config.toml
vocab_size = 8052
norm = "layernorm"
lr_mult_qkv = 0.4
lr_head = 0.00609
grad_clip = 0.5
train_tokens = 192100000
MLP neurons of a small language model. Each row is named by its layer, matrix (up: input weights) and neuron, and shows model dimensions 48-175. Each number is 128 + 24 x the weight over its row's rms, rounded and kept within 0 to 255. Numbers have three digits each.
Before each neuron's rows, "fires on" lists the tokens most often at its 100 highest values on Wikipedia text that the model never trained on.

fires on: " of", " for", " For", " to", " on"
L3.up667:115106132116125141147139117147129123144108184127122093132133116115131135144150150143109111106139134087109110115137143162112092153142127146199136162085133115105116128136179150135117152117145121146117154142131108132162145092126115143123123109174142148141111153121121158116123113159119142182087117114132124103154129083095144107134077173111104109137098123161170113131134111111150139163123

fires on: "\n", "s.", "4."
L5.up356:145148138109113128082134080152146167148118104132108122079116158122168125155138124113113119150135119082124092150186137160134166137100102118130139099097138125128090136106095111110117129151134080152125106158121120138122120135100125113134124147117123123121158201146170073142133126124114113115097167120123143188119114111113118149113102127157137121072129124126134151109109151165153140113157

fires on: " as", " As", "As", "–199", " 1", "–200"
L12.up326:113140133151137115182143170109165129095111101080136096134142130152126130117124175138171163122119110114127122060106127106126151136137134113122077155108117111116169095135085119133105094137098112142141147127150160117141109120125117075111127138144132072164148083091136125121153147152129131149124086095123109129124108127141096128149110150154125169121154109151117168111120089118130114087163

fires on: "\n", "-", " Che", " Comp", "\n ", " Hon"
L4.up496:140131135141116109147150132067143079108110128124090168147130109114128147145153129110125130096121127121122128158171107142148180122129096060140114130077131113133151123104151119149189153124122085086140114178158100103130140136151124129106081109101144133121169125117103136145097130138099125119139111128098114156161131167187126126103159116154084119153128155123144157074111157125126125153069

fires on: " for", " of", "nd", "er", "st"
L6.up315:104106111110122119127179128080139098113140184076165097106115106167121152115073142138170154142174129166138101159122116100123097137159083101136154158111143087129166152109170142166110155104110105149143135119158121150121095124114148121136119077121151095118177146154133148127143108162133124152118125117151133146110107130140145076144116100118100121104127141139178126093160168143138095166162

fires on: "-", " -", "\n", ":", " of"
L5.up340:123145153121139118094101153138121087125115152141118148160120124133142115107096104113138142096125132143099097130148100111120142151088150096158117142117119088157097156151114142165157125120148111151154082132142116116085176164138107095141108119130183076132159139152157130126119134109158128103127173110106111110099082120164144172099178153140089123168138117131115121081132155099148106126119

fires on: ",", " and", " N", " of", " to"
L10.up140:114168158114141160114144161169128089143094122163156115121128154126147128103144136166083151138121123153122173151178136149101119086085135139145086115128123166120109161110133119116122127128090135129165158114128100141180155130108110126114086119094090111152171142167115110133123152119134120151103135097154129087171125101134107160130093135136120093105110133163117101134125105158153162108148

fires on: " goals", " win", " goal", " well", " bas"
L3.up519:154147112108086170121103152106140105130124144134107126137145054101118131144157145151146104148150089135131161131113121137132128110206144135121138139091165124115109167104102117155090148160122156145142118167123101142124184135136160130129097102111164100142119100122121165074204139091128116125115101131130161120115138084137132134097102135088135103117149123064123128093080097127145110137148

fires on: " made", " (1", " make", "–18", " 17", " 190"
L3.up64:115113103118154084149157103112141138115076142117149142151153120150115123093161164120155117128142118113089123152123102143113147118137121138173132118135129115134127113092171120134142172109145158096127137123114112141099126116133097108087123105146182126150089083142084129106115087161118148157105113162163094088144123132150110168124155116163139137132152100150104120132109092128141100137148

fires on: " the", " its", " a", " her", " that", " him"
L5.up332:145105101098142086149136122127120152089120136170130145098141078135153106126130145111121108139136115158134141131131180124082145151102110118118134107132088092130059113120103174166107136157148112167131116150111139172131093110150093147123091138133123098103127164143131155133173120103138113151148107136136111078126148092105114106109130154124115161145150110165164094125120150105127118119147

fires on: " first", ",", "a,", " then", " announced", " served"
L6.up40:102169068117104129137112132100128114132142130126106127131134120121123079162106195133101139133164111072152133183175152120128173125167131136131125111159127132141163122144107128133122121112135129100121134151121112119106150117090140093126175069133163110145117099141158152112167116140100120099107139171113119122135106111171178107102138106093120140108121112154129133101087121133121155066149

fires on: " and", " has", " have", " had", " he", " He"
L5.up10:150183141131129129123147130105121078141090124111172139120098159145133142127113146147133130118135144139130131171160129160131135149135113145088127138098129137138158165129150093154141145167134124125155143134139097102130144113134131119138101120143144123130153071129134122167097128140117151066089104105093121115150169067144111154126132075129107087180133147133092111137126095153130122050091

fires on: " as", " to", " and", " there"
L3.up358:118112116133168162104102154131157079121110117120093134084131168183099150098122120092113164157121150107166155136098123157128166124137146150129146116175104126124147142102094142137111180129145122127142154138153119172106135162146129170125087089113127142142098100105127133103152134133159140121129124153130130143182158114137119104096094137136103090140141085117160126120126132123085158130102

fires on: " to", " was", ",", " is", "ly", "ed,"
L9.up261:090109170117127124122148162106175160121102082121188141096136117175136100117120126132131104101094163109118165105092140148136095154124151144112127149100136117136138137141131165150117152170099145150088136149113116145132140122159118154161118102139112098118156127107111122164141136134161165109129115124122112119139127129162121130155133145099091117114160154092123080139124111145090134095141

fires on: " and", "/", " &", " or", " in", " at"
L10.up389:131131095134146160110082057110130140122081168131098157125157139122142121169127104129147168187146143112092156120133109148152123125120160143107112115156124130143153149141111133150121129122105137145123177103129148130108149118108176120190093107103123157163111086143141165111123139098167095133136148145143150166140129118146124111117089086151120133099152118108103102140124124133152179158138

fires on: "t", " the", " at", " from", "z", "ph"
L5.up124:095138135197138130095101125136126145080123136157133072118112138126136150138166127101102152141088155142121170109154111127128141096127143136149109148104139174076125115140146118129156154105137124125102128205099093136116189125158142123134127119111111162119121108149141109144095116117120103104104163106128110121162127102149126114119142123091109129169105132161120115158136071095151111149091

fires on: " I", " has", " She", "I", " had", "U"
L4.up394:129154147193154171142096101093152157135123113103139144132133135134121121135103181161132158146150118075096134117143133131140094144146176136115134142128104132104154126131123148132139142128124138117119190119111112154089110127101131132139114159167126117120125096131079154151106156102131142109106100136093154077176122075108155115119112079139085105162128153121146162078138106096113145098155

fires on: " Al", " al", "ol", " Del", " El", " M"
L12.up399:168114138156152134085123118106155103142154169150127170137164136129110137150086125150122130147095159100176127119161131116105131107123128157136094094116152121137134159122071121098135099153124129105126114140142132099149086085099164112145088152096132140118139159142077130110125091091208117142148103172130148129092136095163146183153110091131106108125119138126098164118119149187166115158124

fires on: "=", "\"", " |", " 8", "6", " 1"
L6.up58:113124136176151116172110132147157149136105159133132108089130120139146081134134151145163119140120155138143124127132115133126150118087106129136104165167101124091155132125162126107115152141112117161140132131094140133114138139127107147138138126143119138133126100152110105116104124108133155120144125095127106146154114121137139065104148121067125115109141106101092131122131097140168174126077

fires on: " will", " would", " You", " \"I", "ould"
L2.up467:134130119105133113133138128144148103128161155121133138110130095137134096132118140135135135057107107149070139127116125114153148136080122151110164093129085087125108098160130126090146189102100125091115152176096130141142131136180130130129149140137127128147139102121152143130121155095169148128161166129151140137194107070139111143136147083157137141125094125119158115122171127107151132126147

fires on: ",", " and", "e,", " |", "s,"
L4.up125:146123122120156119123130171117140133145153131143167121130135114143121111108071139140149115139110156119139142151140143139137143150112140133096110095123169129130129134109091115082130116149120081139114142093129161134148126117128121180148073090146115111110094115144093116182156126117124112190143161147129111128150150090133074117119092169113126127088118114122113128118119124120101127094135

fires on: "ot", " st", " St", " Fort", "ort"
L4.up598:127088163139109109134128113129114135137144121102123125074122112134140148177107117123154105102154107120132133147119158135158081158126112095128130142125082141126151139109152096119134127107149113156147122126177093115124110139161126184117156098102112147152101105143141148156145123157124090179146198123123141130118128071153142110087114177123121094129119089138112158122133179129141137129152

fires on: "-", " \"", " (\"", " John", "—", " Peter"
L13.up20:136143144131121134132119112173110153137101144095115093137145121122139101111079153091150168085130156096119144095081148128141120125150122172169147116130132061152098114090119116176165119102109141130150151150158153105106120151119125124124129116095155175124133116137140142110127110139118124133083115121127105143153125112152138118106119193113155047115128129155114101100137111109110117132149

fires on: " and", " of", " against", " we", "-"
L13.up414:115117113133117135135131121116126114156092123096133145133148125191118089127129120114168159145123098153110116131095151089123182167103143103150120156157110086117145124127121152124164131087108129145135137121128062134105125124163109112139104143136146132174134093125109112157136168134148136081103127115127110153144085122166103171108132094150151071124117086118137127127192125092127107122126

fires on: "/", " and", " &", "N", "S"
L4.up257:110117133110148184107104135132107145113101134152120147122111121100144111140101093153126138159138135091170137113131121122081123126125134197127130129123147120123139178148175140095097116131137130168159125114147177108102137122086136089143080109128097117172114098197133126114083102137127156107102120136126109124123094154100112146118149115119157163137103064102133112151130110120086189116150

fires on: " goals", " goal", " footballer", " debut", " play", " player"
L4.up380:147151123156106158129170145079145122159134151137140099129174096090152163121143114147149116165124082107123133146166160150129087161168113131108125151136185086086131122130091177110067163170174139114152134091142118097099102150110149174163137146125112134082120102126128147171116111142109098113111101125148134145127161108104098164168090127127140140126165112104155108137163120141109129117136

fires on: " and", " as", " for"
L9.up126:147102164146093124145126172098185095114122108105114114149122128115099127121089139143130114171147135112103146107134129087166126123152152122122070178164107179138086126126084124130134132152118141133149147144173116089168113136172114111125160120096152132190115072100116117138131114129146160144107127129086106133114117098149111114119151132127125111149136127126126160148129121097161141136143

fires on: ",", " \"", " and", "-", " \"W", "c"
L10.up64:080132124150159132096141105150122135149117126122149117108178138114118085169111134165153114138091110151174099127102097066118119109097118114107112164150140138130156138110162107129132142152126125119132185190096150104117110081103151153141099152111132118180137146165143128111118136157137113103136155133103121131137114133155140131119155131124161102120114103100117152117124120158090148074105

fires on: "ing", " by", " gu", " with", " to", " Gu"
L4.up433:151141212178140112168090127148143140160086169151142110142135088149138122125114162114121102125162099133132149119113120127139140153132103125127137115103109166107106123149111102127115179103130147130144135146096153085098140091151133113174141106103168150103161108136106117158145138099138121108107116146126032116151132153168102117109113092102115120143134145124089129111142106113098123120184

fires on: ".", " P", " p", " ap"
L10.up670:131157124158105115124142138113124124147118097130101111135140140154117148153126103085154131118148167105143109098113118155128117163146120117130122129059150112126130098110124075111138135167142095122161145166175132096136131145159154098153122158092138087130172141171126115072121145095111120145143106130109122141105139125126096130114177111147132086175152136108106109152124126110131135155144

fires on: " of", "ve"
L9.up475:064144142153115097138177131126115124166102166118133106113095159141096137202105127118113144121174129110120104164140123137143101133075106107158081161129138137110153139114147163128131123092100114170164166124160131119157126154130116142139142119140138127140152102152121129105139111157120146121117147119137149105152104091129142119079103098112160089104103155157191144170165133099128078161134

fires on: " such", " st", " station", "ince", " town"
L2.up319:146106083125109127091114098099169139146131107204153128103141195121125104140116167162118165127137120106134146107135107161101124134126127131134120132114127167161170124137127157125122177084088154156098125147117136152145124117128139154133138124118113110145104126135149091137160128124117113117120133152099145139142151156100154123129146083165113110143087158137157139151055155121180127111137

fires on: ",", "s,", "e,", "ation,"
L5.up618:096142137089124128095097098111171112095149124136146127151145118131155146144078126113163133159151112118117097106130116083131180156097125066092109109114128114143111104142128131089128136110168148130074117149103108130125172099097117113117140138124106151104150195176111071148125154105124087150127151134132151159169154136132117133129154159136146121106115138128137113073124148113113120145119

fires on: "ra", "ro", " e", " dra", " re", "re"
L6.up527:142144110144134118103066111095134098103107146120144183110103140148145092161154123138097153133131089130129097118113108126184107131140101151165132093150100143134149132093119089116131139121138134133099111141174132071148139161134113142129134121138122096125138147106096091109128108113107134153120143109113151108156106118145117127127172124167064122141097122212110095099125105129128096133133

fires on: "ve", " same", "ome", " that", " lot", " Yes"
L4.up244:106105137139133133140141125154120135133104122140105090127128161123115132158087159132109110121178130103135092136141204088178118127132160100128109120077071158106171135089109116144073099114114142180087136145146113086135135139127151128136124081122142143133102122157125124170114109103130129144128146125112134117146102106096110116089065130118120112132081128119154127107174158111122151103131

fires on: ",", "s,", "a,"
L10.up371:097110135135167111139178099165154112153127130186122114077139143114121112114118136132133118135149128128192126132137132088141111085136097117126108132138147127092122126137118124160144127129166130104087121114163145121170145141111136103085106130143102115136162115138113150165134100160119128119091177107086132140170106139130111128153173156148127132147135094133133124126140104115149099117126

fires on: " of", " in", "American", " and"
L13.up580:114125103160177128105156175162100122180124161134139128117127165075064147100150158109079125173143162127126120144153129143100174180098140135112098148141125146123132128144093150134163115104102120108128178152118089120092141105091104129174088117117127154148124101144115126099174136099124159123142095145169115138094126130155164128140117120162105068117136109126138090146134120133095100131114

fires on: " sp", "sp", " Sp", " rec", " Rec", "osp"
L2.up553:106104093121135142138117135133134120140143087090159136149103149138123122131163139140156075126148090112122112088145099130098153171169163084129133162112118110121069165117159141107113162099147095125143142127106085090156093132082170127118119135144118101115167126122126133150159105129087126088152147134105143163125149123129102119112134127128132126132153153181176106145127109142134085159096

fires on: " v", " -", "-", " |"
L13.up632:097151149120095119129128114140124130131113114137143152112158135114088114105097112159121160117116154133131088128133114086110110102099181125153104113128157124123117110140133096134125171127173159143133092143155129091129184125104105146143084097131159112142119113158140128166135136112170152076120128100084118129107167140077129130152136141156107136150130113121149120094132058135101111123169

fires on: " up", " him", " on", "ed", " her", " out"
L9.up6:132133143165143109126138102110138133108164156150102136130108113118109108094138147113132143173156091137175134162159150151085095135140083137111133136122129137146119159114117150161108142145151082135099130127133149154131054093121106173109097112112134118109114188131105133129115114132116149146134089118112120129107150085131089121150112116095138115082146132147156163126119087078134136139137

fires on: " which", " that", " what"
L2.up204:116109111100133113111145179110157138117095174157118079104154136087161160170085158098088136133131093101093132117181128115116154156095125118187133113121168153108106099132152116117133085087124129138119088158112121134106134113138167116120126089124165152161141100090107144146121153118138151143163119158137143144110091104141080129154151111141133133128134098135142122129146135074143115157160

fires on: ".", "s.", "es.", "e.", "ed.", "ies."
L9.up44:113139135158125159097140117104189132112148120097135159091150106098139121155136115135134106114146131109102151141137115138150146097134131151157156169091116179154134141095131071136097128078109108132158191107112135145149088120114121124146080125152136127081132106103136100112151146107084122138110127104148148109151133127109120128109149093132120092163126122120104125125128105110193129157090

fires on: " and", " &"
L10.up142:105097086150132114124121132180124088145076144131133141081154164107122113129118094135126140163165173111136167121125126106136092090119103104132122090177116126148130169139086124115133139133149119121115169164108123122137116139084138147148081143138122122166122128133149137105082124129125145149106137144151136145151126137157124126148167112162140091099167109142168123139153121111109120133148

fires on: ",", "e,", "a,", "i,", "on,"
L5.up411:144125137171098071125162099095165123125102167135149141090133141121134108116136150126146142153172157110121108152125127140140125167128132077156107123130137124136141109114128108120137144123157120125132110146168150140126130115130143098107138074144142086106106121152151118115159112143131113129117138139100139150135105156131147114153140085123157112108066110136123154100106145113110102128161

fires on: " ==", " att", " det", "==C", " home", "=="
L2.up280:137136117137073148105113108160149126119085151137122145113135095125136145130152072125126126129106115117154147142105115142133116123133149131122135143129127124090143156134125140125132167083174130159115131097140101126147100075150120103105137148126132162135142107135088165099120185112138134167169115134119109096154125084153118112128115141125116155141111145142088122111121113128144146128158

fires on: "e,", " m", " Ne", "i,"
L2.up264:141163104160122084135146140125127103096115124119174130100092128160108106125113103136160154125165146134123110160153154134125124137118135114115137110111165125134160125125093115148145155107163145100081093139139173174085184175118134161116136156138130100120094134144161123127150132149161113078082143137131131107159097153142157079118121119113119144121146101101179104103082144124109159131121

fires on: " team", " city", " group", " club", " party"
L2.up615:121099146106138101080159127107125118138159140126120102136147131136128129127116198123080137140151168119125140107113127129140130119133108153110125142086158109140161167128137117141124161161127149119178116106104090141157085124129153127112120125097159164145092135127117138124110135158138122108133180164111157118166107121102121146103132147126125063169130147139121199102063099126163135100140

fires on: " out", " over", " under", " up", " to", " at"
L12.up497:128115162167164124088142103143140129083104139126138162166110086128183141104129137146138149123170131131151138108114136115139123150135104148102131109088151115150092169111164139126168084164121088072148148047144120121148089123125106143099144160114130137146115115143140101152134116139175133133128133129153084121162164117168120110101121131098128168117151117104170149101103132107155118162159

fires on: "|", " She", " born", " she", " won", " played"
L5.up261:115152100155119163136121141092131095090176171102127110149124072119100129112101169160131119149152099134150173165150145125106124113126146115130142103152141149143121110153126126130167143136131119105170105123146134145124106123099077126131104089141102166116094105171151134124133153111092165134134124145101145111140146122096135143062128070127115107115127148124110101131113129138099183132134

fires on: "\n", ":", ".", "s."
L12.up195:098179153099130159081122134118146121099151137178101158142124166120154154144155122128140131112116144142158103149159168112178102101093108106152156154095140086112111106127128103116097137111148168125124139128130167136140122164115155149109092134129129151090148121130137096124140154067123136143137133118139153100131154133123101157123162083105124088128147142117084171127175123104150121126139

fires on: " P", " p"
L6.up262:140137109117137140064079131108139154136091083114114166086141161142140129164095141102112123137154155141121106091133119108119147146131153108111101132153140122137118157117130119098165162131106142121153105132121092094137147104126132143136099121073155164148165136120103138081124101123114161153114140138112147148138115118146162126144126139127101096127161143152111134147124150159074123117090

fires on: "\n", "/"
L9.up409:141120144133136122117100152139165127139111136103117160088095182130132125138120114137124134139149130101109113097134135176111177132128080158142136150142108152094112118118114142096092132138128127103168138139116157147160119121121038119126109131127125103140105127109154101128100101102114161104082185156084153126089135148120116136156145100114106140114129069165156112115128130130156117118185

fires on: " St", " st", " architect"
L10.up192:150155141138107175144099105152124166152157105137142135086187138166100136130115150126160156113113143129117117097130136133074080129111097089149131093112113147133174144093115112131153117104086116158170151173147107120130131130159151158138138135139152146136087142144115158119150126140102131152104186127104136142076113132095078139142131136144104101143135167150121147120117154125170180126151

fires on: "U", " U", "O", "I", "A"
L10.up154:106116128162166147152117128106147130137091121113127158173128114125162120146103140168094163139153120112130106097113146151117143092136195178130157137160121114130148149131169140128130141135105108157131168134126167133109137070096127154174115106170143110134108100130161187091084150152128139088132146144119140107138125161119126127131155129100106063143144129152144146137127097124126119118155

fires on: " to", " from", " at", ":", "end", "ch"
L9.up36:155119160132125139139115144145156151101095157168173124112108169115124140122127129144135152128132169170126168086160173108150137150097153130126154140099083131106116118109160140115154177139146130116115174169104120097195161122139095181147124140087145096101170144134172093161111093135104129107124094071129136122101146133132086145107141129098143141139101116111124137100159125107135139138136

fires on: " and", ":00", " to", "/", "–"
L10.up274:101100142138127153129118164166107123118147114101130091107134142080148075130123138149146152176082192150117161131164152128129074129114169136126106111127144094111113145136156121111143126125170125149155142151144169117112132115131146121128131078113093125157182098118152116121138122108150130144168158127162156126144141138134109148214111124145144131089106120167109101127140087140117163115116

fires on: "==C", " Tro", "==", " gam", "==P", " Tim"
L2.up65:140121140140091122129120125111151144125090154133110158085122075133130152137111087139148072108124127114154118121111113136147088115147124119147111145119132070117128111178131095132135175156160130171176148133141135129115105146124144125097109099140121107148138083162101135148141168177157123158161136113114135141109118104115104117125127149118137147102135116112136160140153091127112128196146

fires on: " \"", " un", " $", " [", "—"
L12.up663:146118159113098114135128126123125136077132123128119144116149122095123084116112126112167142117166131099099104136103106118137099145083082188133140159123082156140131145132105131184142100120164147096149111164113125121142101110132097163166113113139167113106145120106128143148129163152134116133093113091175106153167110132113140157118181196083168114164142113147109110094117124126132152108155

fires on: " not", " \"I", "ould", " if", " If", " Not"
L3.up628:143135122137139120163123135152129076125116165142133111129138163140121129124122151090088096112135078111130164109099175168132145154058132152133098115088153145108099183115127124123127136099174133117114130176136114095137150118129135114102112125135125172171145095091183121138142107130145152130136149113130111120210107112125112140130113115141147123142115158130135103187135114153128162169135

fires on: " after", " just", " if", " If"
L2.up654:156123162133096091120131143159129097120089145130092128155082132140142147139117149142154080113111101087075137133171157123168143135090138155117100127141108143126128132111113111144132160126148144128159113163108132115123130096162126128093110093130123160117105124152103096149149104169098135112117138098138108140146126128165113146100131123115133135144121118170095134104145112109128123193124

fires on: " which", " that", " band", " group", " club", " country"
L5.up216:111153110103133120136094142094175145112143116156130134130130106120126109127161182091109144136132146127110122105121101086132166109106108131119159102128130149119173122125131131152142131124134121142139154143099127105097146135144081095141118112064196150139115086096145126148124145145136137160138191127108159149149112140085090152129159153175125085097156118142116135140121095103118106129141

fires on: " Gu", "qu", " gu", "gu", " Qu"
L3.up456:131152119106136110123108116104157122156121146129146103139102096123131125139129179119114109104130087128148146133090151142118152149094131168165123103114125108141079114139118113130093114099138114153092142113160120095112160111123151144149088118117135127126131136112106102084156133124131153117124131134131133132112142159126160125120120120124094114150135131123107140151138082127122118169148

fires on: ",", "ing,", "a,", "ed,", "in,", "as,"
L6.up727:067149120175128112135173155161178163143106080155142137103139188162114093071114139116132105075112116129137137172139121146140112103152114154120093128106140135118136131131145096126155138142123125094104139167171136154112159130144140094131132111140117141144110106103092132122118101142116119069151146105100163089104110134127137119141118143117112113109160130103149142135093101130146090094154

fires on: " played", " goal", " scored", " play", " top", " Goals"
L3.up248:129126137134117166137126130155119121161156149118163113123165080126139173131153121157114133154107070109126140126173145163119149131215119118139096126141113148131108070122128130095106148132148136091122110121174106104132146100119150122111099140114127089100146115134122131112114133110110136104140116097116109177150128118131179131170114080128127133131101144096145144127142156114116089145114

fires on: " 2", " 4", " 0", " 3", " 5", " 1"
L3.up501:117108117119148144122150159121108152090140127147161150154117101130141122135119138120139100064124143086138147110114141110084092100156152113098135138136167145121103145127145113134107122169100169074129126113121146146171122146165129173142103111144131060132112141126116124113153111111107165130130111160132119128144142112078093116115121143161103116135143136121130111141159137158110141130117

fires on: " from", " the", " a", " at", " degree", " Ph"
L6.up324:088123186195167133105115187134130124121129157108114129175116103155114092142142139080127114130117181163135136127157159107142142079124076128135099161116128176109106099115181115103123158152138144112130142152115116091107153139147115158142130140138089148155116112134142119162105098105078143120078134099146103119147151119123122125124145140088128145133104099121112108121134116138123115161128

fires on: " de", "-", ":", " on", " in", " -"
L6.up239:099146136140109149119128119132153062113105134160120138134148121140155120167151126131120155139114151151126154113127145092112101142127171099132122151139117113117079137162100128140110143126164128132150132132099123060097143163114124108165130142143162127114104139137170118094104155099121143131079135111108123120115104091158112165104150129116104113162139116144140109086117152105120141158125

fires on: " League", " Player", " goals", " goal", " Goals", " regular"
L2.up624:147139124139135130111129149167134097126143122115119119137078084124091078143090106160114084150100076105092166118157143160116117156177164149112160095136135136069118134149134138128113157190159131132173089149144153130113139118182111157118138147083092117110147128123131151140145115106122103148116126099113146186142103079097155145136100133159156141094111138060157132086082115169124131136124

fires on: " who", " that"
L3.up308:138112142167136090104147140119110128091129149156090114096156102117167173152136157125109105100171082086108136114133140132111146175110124102116115138098103125136124104177121145153151117113171128137148081109152089136110147080174140110158115118156143114155146128117108115137164131123143125127139102141081152139123169107102081106145171125121128172134137092163129110150174110074143146129104

fires on: "–19", " Georg", "–18", " Gall", "ill", "uss"
L3.up340:110124127091168112184070126156128147132145136111100119182099111104116091123124130141143185130109129155129119103157134142150131148100126106136159134094164130150105154126110127104137151159138117108159110127132128123139121104142103085107148086154155109139121136162119143091182080160092110147113134131101116122167162137097102174142153120164111128149097159081149144133124161137127129131143

fires on: " P", "P", " p", "ro", " re", " pro"
L10.up406:130160061147131094111108129120094109144121096131133210117111131123117130155115140113161069133161120127153129117135113095144123138134116113154040132114159123154159099086161096102151169150129145141153139151131146132133130119110116101121121106084097087133171144146152095095126118112087137152128146115155120102157152119150132110161133113124114126148138152164071138106099157135092085119137

fires on: ",", "e,", "s,", "ation,", "ion,"
L4.up573:137142167126131132145162121125157119151123156178131133135162087139140137117085163096186107110116115097108112142152085088144168136105114083101104119087136112133118119149132110103159159131132164172093107135129121128126128101131145121125094085110108140130127140148109124149119148099148095141155167129174130155161102116160073134124138183138128092105169140159123135142122108107104132124125

fires on: "==", "==C", "==History=="
L2.up445:106141116110072132138146112148153144108121144150133129123145102089104135177132124151115088101136076109108158101116098175126148144135114125140145149097151153131151106165127137135142108134155105143127163134144129117148110141164139099141093121096119185126131108116102104131154147144130140169139133128113144143153145135118147113128122147127110124091145156099120117114099098121164148144119

fires on: " has", " have"
L2.up310:117111145102094161146133162114114133144105105108181144100130136154155128112153108110111156147122115094118131127161088163144136147114112135113124164107115162139151120155094109168121155097117137122107102105149115181144166117141106113090110107155135087148128092116134191122099146149139164118067123123093146146136133094144183137111118077130095108169124130134146116124120102156109132101075

fires on: ",", "a,", "ar,", "s,", "er,", "y,"
L5.up636:110113115169139117099142143148104148153146148150141121133096146155118093113145157171097111097124147129148108131139138117148128084162153104117102153084202089112116115135128135141161185132141133087124147158184145146175094132103136118128141103130138104176145150128109174123129083148142132107125124112135159105120144142151129086134084079144139079102154150119121119151128117103126129116127

fires on: " the", " Al", " M", " She", " al", "Al"
L13.up710:162144115120131112135111138125156117158155145124141142151160191075076088113128127112129153138115092111146124103140137118133131112092111121132105097073109167163127145145088160099139087130121110135157146100088161122150114144103126127097078112148154150156129130133104154129138095124153146156120157102111108102124119105120112127137200116133119116104115166131111161127112121096178140159114

fires on: " —", ":", " as", " –", "|", " -"
L4.up479:114115105116130136131131130148173097127123158121154159161168092107168155126130131125147105090135085113101096117140099132109129154113095080122102126123140101170153120169105129148153184129159110135103118143129113128161156161153124116080127086114120145122119168128128126088101138107135123146107116132167156139147116098143141162098131147125105132152138106107090132104170121098140146138136

fires on: "\n", " of", " with", " for"
L5.up590:130177133123112094169169112171116185150105156092104156091157129122121131132140138135131137140147135145124125146158148145124190149115071102153088162077095116100175121109119116111114141122134088164141129154149093126115152140110121120135143121105156116111170139161120099143102081103107097136142131095132167133150136089121133114152142095095135141130115127120090127085143128122137091206117

fires on: "–19", "–18", "-19", " –", " 17", " 18"
L2.up550:126138089104121115140141108133109121171101108084138126144127141130148142120129108111137155096113114170082062149143129166138143102083155118122158177087138102130115121137117129142135174138125115116130086145143095143173144134126116084145100093188158121147148111105104133113118114128099121122089146188147134111166160133132099127141180103161133105112150142136125162153128137131114076102145

fires on: " that", " to", " which", " when", "When"
L4.up272:143105160126136141140149127123126142138100129123117082095119123121126168133176167123106152092124132154121150123161186128105118125096115124152174150115078108119165145174106160169140154099142129156115120134160122077132103115120130142137141122127130106160134108117124138162203132115133106123117124137116183118110145109141133162109171159113116111091138107113162083082142103117125145117123